{"n_layer": 14, "d_model": 192, "n_head": 6, "n_kv_head": 6, "head_dim": 32, "d_mlp": 960, "vocab_size": 1024, "activation": "tanh_gelu", "norm": "layernorm", "norm_place": "pre", "norm_eps": 1e-05, "positions": "learned", "qk_norm": false, "attn_scale": 0.177, "bias": "none", "tie_embeddings": true, "parallel_block": true, "init": "normal", "init_std_qkv": 0.0361, "init_std_o": 0.00681, "init_std_up": 0.0361, "init_std_down": 0.00681, "optimizer": "muon_variant", "lr": 0.00182, "beta1": 0.9, "weight_decay": 0.084, "lr_head": 0.00712, "grad_clip": 1.0, "warmup_steps": 200, "schedule": "wsd", "decay_fraction": 0.851, "decay_shape": "linear", "final_lr_fraction": 0.05, "batch_tokens": 32768, "seq_len": 512, "doc_mask": false, "train_tokens": 159800000, "steps": 4877, "dataset": "wikipedia_en"}
MLP neurons of a small language model. Each row is named by its layer, matrix (up: input weights) and neuron, and shows model dimensions 64-191. Each number is 128 + 24 x the weight over its row's rms, rounded and kept within 0 to 255. Numbers have three digits each.
After each neuron's rows, "fires on" lists the tokens most often at its 100 highest values on Wikipedia text that the model never trained on.

L3.up209:134175143149151154187130134104144075147157124124130183108109132132121136095113101180136139145149158165097130113115142088125118101125151127151147074085131120116127127157116109129147155116107151118098092141176145124138124145080099119094114146115099120135111118156098108137156128085123127138126132084127168128140125141097108156128118136109123165140145157132109113128180138133122120143096
fires on: " cons", " ev", " n", " im"

L3.up744:141132125164104155128103151103075127165126085124109125160128118143136131148081143140143098128124137137124136129150135153111153111182135128134160104135112143163199110147074139104121166115101095143136109112115137089116106177130117089086161159113070135123161074129148145143104136128115113106187099113097108154097184138068145152100098179127136117148139113128142127147124121097133134142145
fires on: "aw", "ory", "ow", "ric", "ib"

L10.up918:102107129149167113129136143130174125104102135134112140168102140114084091148110116064127164131135126147085110134140129121138147129168102124155137159130091112107126126110133136194143128154151142118144117134143128146144146106126125111165144136137112127159122094114131099115118110152144151132138086195121119151125116162118120100174135138125143120122158109143131152146170136198137146117133
fires on: "u", "ul", "ol", "k", "uk", "t"

L3.up48:140130131094144157163113154117153107148142135164156122122120142123174097163148117145139116122127135133084111134142170092127124140158139119111164124190136111141092147150139110101128100162111116117113139126179133130097137167103118122141136154109104127102125131090121127119143094137148129138177118114121160118108130149148125159148147102129109067156154110122141138146143157130120126113072
fires on: ",", " and", ";", " f", "\n", " per"

L9.up884:143150156140121119093119150149155161151149120109134134110108164117149134078152109113153155167128089155144162149147147100114131163141123173134139150114129083128096086122147124142128162115118120156151152109109150109119143133149098130113129157124103159157108124137141104105146139156125078117136146143086110107139168151116144113145079114068151136151110108111133136166158126115103103127143
fires on: "l", "r", "h", "m", "x", " rem"

L10.up416:129118145116119117096121127175133086163139108163132109116097173114178070170105087157145133109111156143152131132104092145099123148137120088112200149124124125110087140124087121147139125098128098148162111142122099070131121109140119114110164123106094145105108087121158131144124116164114142090100157153133156158154124175136160145121102126144166135132168102179155101151123109130122117156099
fires on: "it", "is", "r", "qu", "ell", "ct"

L11.up2:127130122121151122116115105164148115124113090145125132117120157109138138134149145130129141140145171105138142137130150124130125145126129095119084097157141111172102132148109138178174156174108163135106165168141110130131122120166128094167142149092106131170146124145148138115150173121146120105124144112101121129149134144172111129172111098116129145059090153106138154146131091109146148140127
fires on: " \"", "or", " under", "ac", "ir", "y"

L3.up658:187132120129129112114109153101121147124148072144131134115100139153119117150147119124143108121181099128108142140115160123091140142168112153112150125129158133169085145111164154116130135166124146145123117134139146119090134153128129078132138160103122144116129135121102168106133080074172110144142106116088133097108123158105118155174127118153152145159135129148125104162136179122146145113122
fires on: ")\n", "\n", ":", ");", "\n\n", ";"

L7.up541:143123151130122117128112143148175091160100136127103134087104111156112108090099114126160143134122106149162153137109162090110132097101111134121127145115141065142156123138107123133185135160141112127144129149139128107091114143164137159141150131175118111138108116118098111103119096131154113152123116193126138126172164105097129128153116112105130158123116132108129143152134107141138136153128
fires on: "or", "m", "n", "y", "h", "ar"

L10.up363:106135146148172130128089102165162167119105149117126132125124137112106098096095097148199121108143173113103122098123109121061081138180078146129163145148128135110099131131135150116116131077121120088123105098153107087124159130144120149122128167138092141112165103121125118134127154121151119133114143128158146100119080156113143089108151117141106110107129125075123133143188118152139165117139
fires on: "an", "t", "u", "g", "iz", "or"

L10.up869:126115119132145125117146092149131142137147102112169166138123156107083102128172146136142118112121105128070094145149114113137107158110128139143100146062156143108100136125114112095149134154140134104141120106147083130179132138191141130130140129094126137109106138137099126158138128149128113146146133114167139111150131148111118104119151126113115161085137140097103126102128169078154092146105
fires on: "n", "im", "w", "e", "u"

L9.up87:155088137155128128170111111135110143132084139175146107129136124098118190109161138140113098101119109131148148124134113140164089119148108142134095120104175168094110115100142145169096078143116143136131202155129136129116100110128112128084168158135154132081102122119120110093150105138110128111124126137137126141169110052090129115077102108133090108119126130158164149127132134128148134124147
fires on: "es", "is", "in", "ing", "ly", "er"

L11.up823:123095119164111164110164094136092158106127095144136133126146116140080149140131126117099105121186130124140144145096144128124145102162107134128125161091109113127149146149146136170118099153106102114145152132117131106103106118138067131131115118113137139140082117145130146107136186108158105089116145060126130068138162124153111112133119115151181118117100116117122120110132079091102118088148
fires on: " pro", "or", "cess", " us", "er", "l"

L4.up509:141130109140115187120139154123137139143134148159129168128163151153134129095122121137077136144079128121107129100114187161122097132092128098087121142083096146123110122151082108132157108117077141154123153135117126114093136110148087130130124170135134115128133082143115156060127150113141100094111122153131136144123140136134114153118139088119170132123141123149148107131135086116089125113114
fires on: ":", " n", "\n", ";"

L9.up366:123118138126163130101109117137120113121117122117109115086143136152082098141156114145107111133129117131107117158146118135146077186182149156134123200121100089114113144124104121170162129162144120098157148122156135130159109151155096120165142131118142144112066138156147135108168113152149116141080144123071145182124120141150131152095180141150125160123127121107124125130142110113124091098096
fires on: "il", "u", "id", "up", "im"

L9.up594:108071071126129119157153116152115101113128176107114105143132123126109136116148126126099128119104107117117138162123143203175083160099134137126144168135143113138140145111133085155129118107116146101127125100095111157164127119152098185147102122122118129111121151114108155106117132132151205135119173152125097131126136129117105130127100148096149145117121110107102126115127144123130165117169
fires on: ",", "ber", "el", " ", "24"

L9.up491:114115126110153110145117141151136129122168131155150109109148146056097141100119129129131088113163111115133156124134136098150183132122082159105103133119144183160130144162124058135143131137107147150075136143148102114140154130136135144158154119143165137088137134127162171115091142120111151137130082168123149135126117109135125123131153105110127141093112119104128170133162108123146128129102
fires on: " I", "s", "ing", "ur", "ed", "y"

L9.up511:134116135110081170177117098156093139102115157119109127130139156120118147129144093130142100127108138159075145127111123135112130106128089148115101104091149145085086101108150195145126141122171077149165169175124132137115153088124162128155148099156137142131110189138141156074129136139137109103126108118144100168156091145141143137117131105148120098115120152143139112142137128138135114155147
fires on: "y", "ly", " to", "p", "ing", " from"

L7.up215:156128140171111141133154163116135128138138094114131151138146164124144095128152150132104157125097105124113146131116174164094135153094146120156128146100135137154131125120094144105126114114115113118124112100150076114108141101109109120106172092144089124123165104163137118103116109164138120121136123069074114104132121151121120148135137111121156148133113145133069102122135124120102106203115
fires on: ":", " of", "ud", "\n", "os"

L9.up360:131091142158109148126155109151157128116153140191120160140182084138137127112098152139109106107139137133086147107109087183095162133120117134180130140113155069138126116158138089142137117112162124118147134101128123119111111132106138118134169116145090104148153110125107169161119138104133073128184161124112076105126128099087146094126111137135136121111109129148141163137117102109141135152095
fires on: " by", " on", "\n", "ed", " |", "==="

L9.up682:103097146173172099149120089118125127141136135161136127126083143123095158175114167145143100135103128146127123118133102115137114154096109183144134146153124110102134110130143127097107099114091155127108125161139116124184145074143131135117107132141114126176160163067081132150095114097136124138142128093163158102125106099113131118148149142160145115114104137132108131131145127155148179074109
fires on: ",", "ork", " M", "on", " V", "a"

L9.up455:133137159154152128152138126147104159112149140132112116105115125148099132148119090142125115106135111121150156065118125161109113153150098147176104094178099125111105180137073153151128132115144106197140099141145134114111131128179119137135152156146126145117097126163122115158131123140165117152107111119169128137105130151090093096100108135114099086100119155137141165139137096161135115105145
fires on: "y", "d", " s", " un", "g", "t"

L10.up685:136117106120144158137124102107157150156103132111135103139131078101098145134098141063122121114117094141133175140104153103125167138136168128159068146112134127159148116162120076151155139167127159138121085146151115148122144135151127121145121133076141137105134130096133125138109110136135147129131129173125165146139111160090107096128140130095158137127097180133139133125116106164172106128159
fires on: "ur", " un", "s", "our", "ap"

L11.up268:157147121156111134151167103162114123167151078110098160118133110108117133150109113153107142098114160124131130166143157156093162161186117116110133098113082105143101122121106150091112090116135129101117151147111097142122169133159174138152111131150122166167130118128084143114105166103121143119139115110116118138126116099146088119136153171150068086134143127090080136075102140130144071124126
fires on: "et", " of", "ct", "er"

L6.up824:111107061097099137135103130145160123163131141152141124117123137101111146146111121123123068142157132120130081134143097138083123144144118134155120099149130140131100123109064152155150121160121121123130158116105115122106163128120163116135136144097142142151097133141151132156101105130116116092108135133111157123129109162119105171125099073117115131110120116133122151122146141152127087109132
fires on: "ar", "op", "ly", " to", "y", "ary"

L10.up716:112098102149134149138118119120118180172150110178108105132101120156098144112091113122102123168144127190141134142154144130143158132141154094125139127106151118125087102119118111160064125116175143140066093111094099131129101147126128130118152135112138082118129116085146105132120168167157107098099141136081098099147100124166129177130125138109133124126126158139142136141159105174141121106116
fires on: "8", "6", "3", "9", "7"

L10.up534:134161115105132131125146129112129160140127130154180144142083139118125125144135170134175121173145133126124110127137131140108116117132102123132135124100142113120124154105116112056120109149090116232120148114101111107146098121149161131175088152127145095127159140164122150161103106104135106112171112110144152121134126161145143131168143135075129131122142124138140095127161127160169117132132
fires on: " New", " of", "h", ",", " Car"

L9.up699:123133110154133097141131095174140079088116135132137110154143122151114152102136109106130149114081146109163125066149178072120092145181127159120150130147136162097168112195141156149145135118142152136136159131104144133140108176146126124125118141111123084117156123139115153105107127116130100063150146112139140110139122108131100154132137141099136090147158123130097120111102139155151128143173
fires on: "z", "o", "u", "ge"

L11.up102:127094121137144164143140093112175148124137099155150132099108174095090134113128138142101099126129156131126114145138079112141108120147104129089114102151098098146149106164134081113168128147152133141128135118107108107145166108119119101130126154097098148147125123162111162111121159145151130163119154113109156118143082123152125126145155134137127150102131165117111116131151096086078156112145
fires on: "ed", "or", "ir", "id", "iv", "os"

L7.up888:157095159152116123152158126128162142117113127096170119109095077133098152102147128153114115108106133151120115115157152154132153104109121139138141150137135088129132104134105170098154159128130094162125109138081132147126172117158092118060110115160123132143175124158090080120117109164147159117116129157128121137154107139147110083116140154112077122194123141106146135105148144138148152071129
fires on: "ol", " comm", "ern", " rem", "ort", "est"

L6.up880:114166124121152111165105117166112159141143168117117137084106097137176081130132098138144129177079134122105132138079120109118119131136122129110159138098115125147074099127130125183179128084121152131168141159148129100098123161169124166134121120083113124128093125103164147203104138159140099131070137150107118124125150141133141123113130107117133154098123120117123095149132124136167123157123
fires on: "i", "qu", "ar", "m", "p", "r"

L3.up460:115136155159101073145155104141162140109128125110143147124143100143135135113176120121103144107123120140152145129098107144134115141115188156171112170104162128104137118124149122178157104073161165134147116122061119152120143112120080173172136124125096126114096159108169144122122121137110152110102131106072118124130162156103097081149133115124098086146129131130136099126117145155137111132108
fires on: ",", " first", " ch", " "

L6.up118:127127160107118103128139135153133101100074137118110119128094097123117153156139128179132137114099148134137199113113134137121068095141107143114106156141161157129154099117070156124128122162145090119142124159126130123129149118143147122081145133156124090130091134131122118164140103096140165117102152117111099126121120166102168083144120134096130123140152147133157144118097153133124146102112
fires on: "est", "ec", "igh", " as", "ort", "T"

L11.up216:093143108133137103146100128133102134129116120163152154143088107113110117163126138132091149115149141148143145154114137139110143123110114137146106151111114118127102129107182172128120088171131071187134183181121098080117132092136155129140088140208125142183138109122137157111087133087134153142155111113146088130121115114103118118104157114100117141104092120093110127109127124154156107092120
fires on: " of", ",", " h"

L4.up164:120110115097113092173102142136094145176152110121170161118126174156135155179125089110131089095136128152161107142173164119158123115128126126153147110122129147135112111108095141135145136147155136164176125135094154109149137165128120129080143150135134116129119085121120148142131128123127135133101162117077096124152101108110145105081115114145099116109115136104115149097152115157138058121102
fires on: "ly", "n", "i", "y", "o"

L4.up228:092132112144089124129116120148155122140105110098150119120172104133072150125138104153145138094145159146112121082104162157170138089146096126137117173168168152138137112089135150106153156112174124102100153144111152123134158100142149161082145116114135130142096127136129136108145120144153127146127133117149121133133114129122191088154146124127161133108110141138103118110132132172149133107124
fires on: "est", "art", "ost", "l", "r", "T"

L11.up549:138099144147127104097132145139126135128123115163120143141169127130121114111138100176115146130144109179099173130122096157098100139132149128138110102169138124106107136101109167075127089130117137143128142162132113129109123097124095121112128159073109092112160129120156130097137158149134172143140132114101124136142136125104154090099147105111080127082135142135156208116154104152145166111139
fires on: "e", "er", "on", "a", "and", "es"

L11.up332:112170152087153101110127109115144121153093106130169156126099162113115108104146162121133100104119130123075094160110146116149097156113108114190111104108148113064102131121153152142155149174121108131144135162102084125134140147156122134124106137150079144138141132098118155164172127136144104094138114132164122125153163116164112087173138118118108133100119122172160173141124128123172135171126
fires on: "u", "e", "ff", " ", "j", "ru"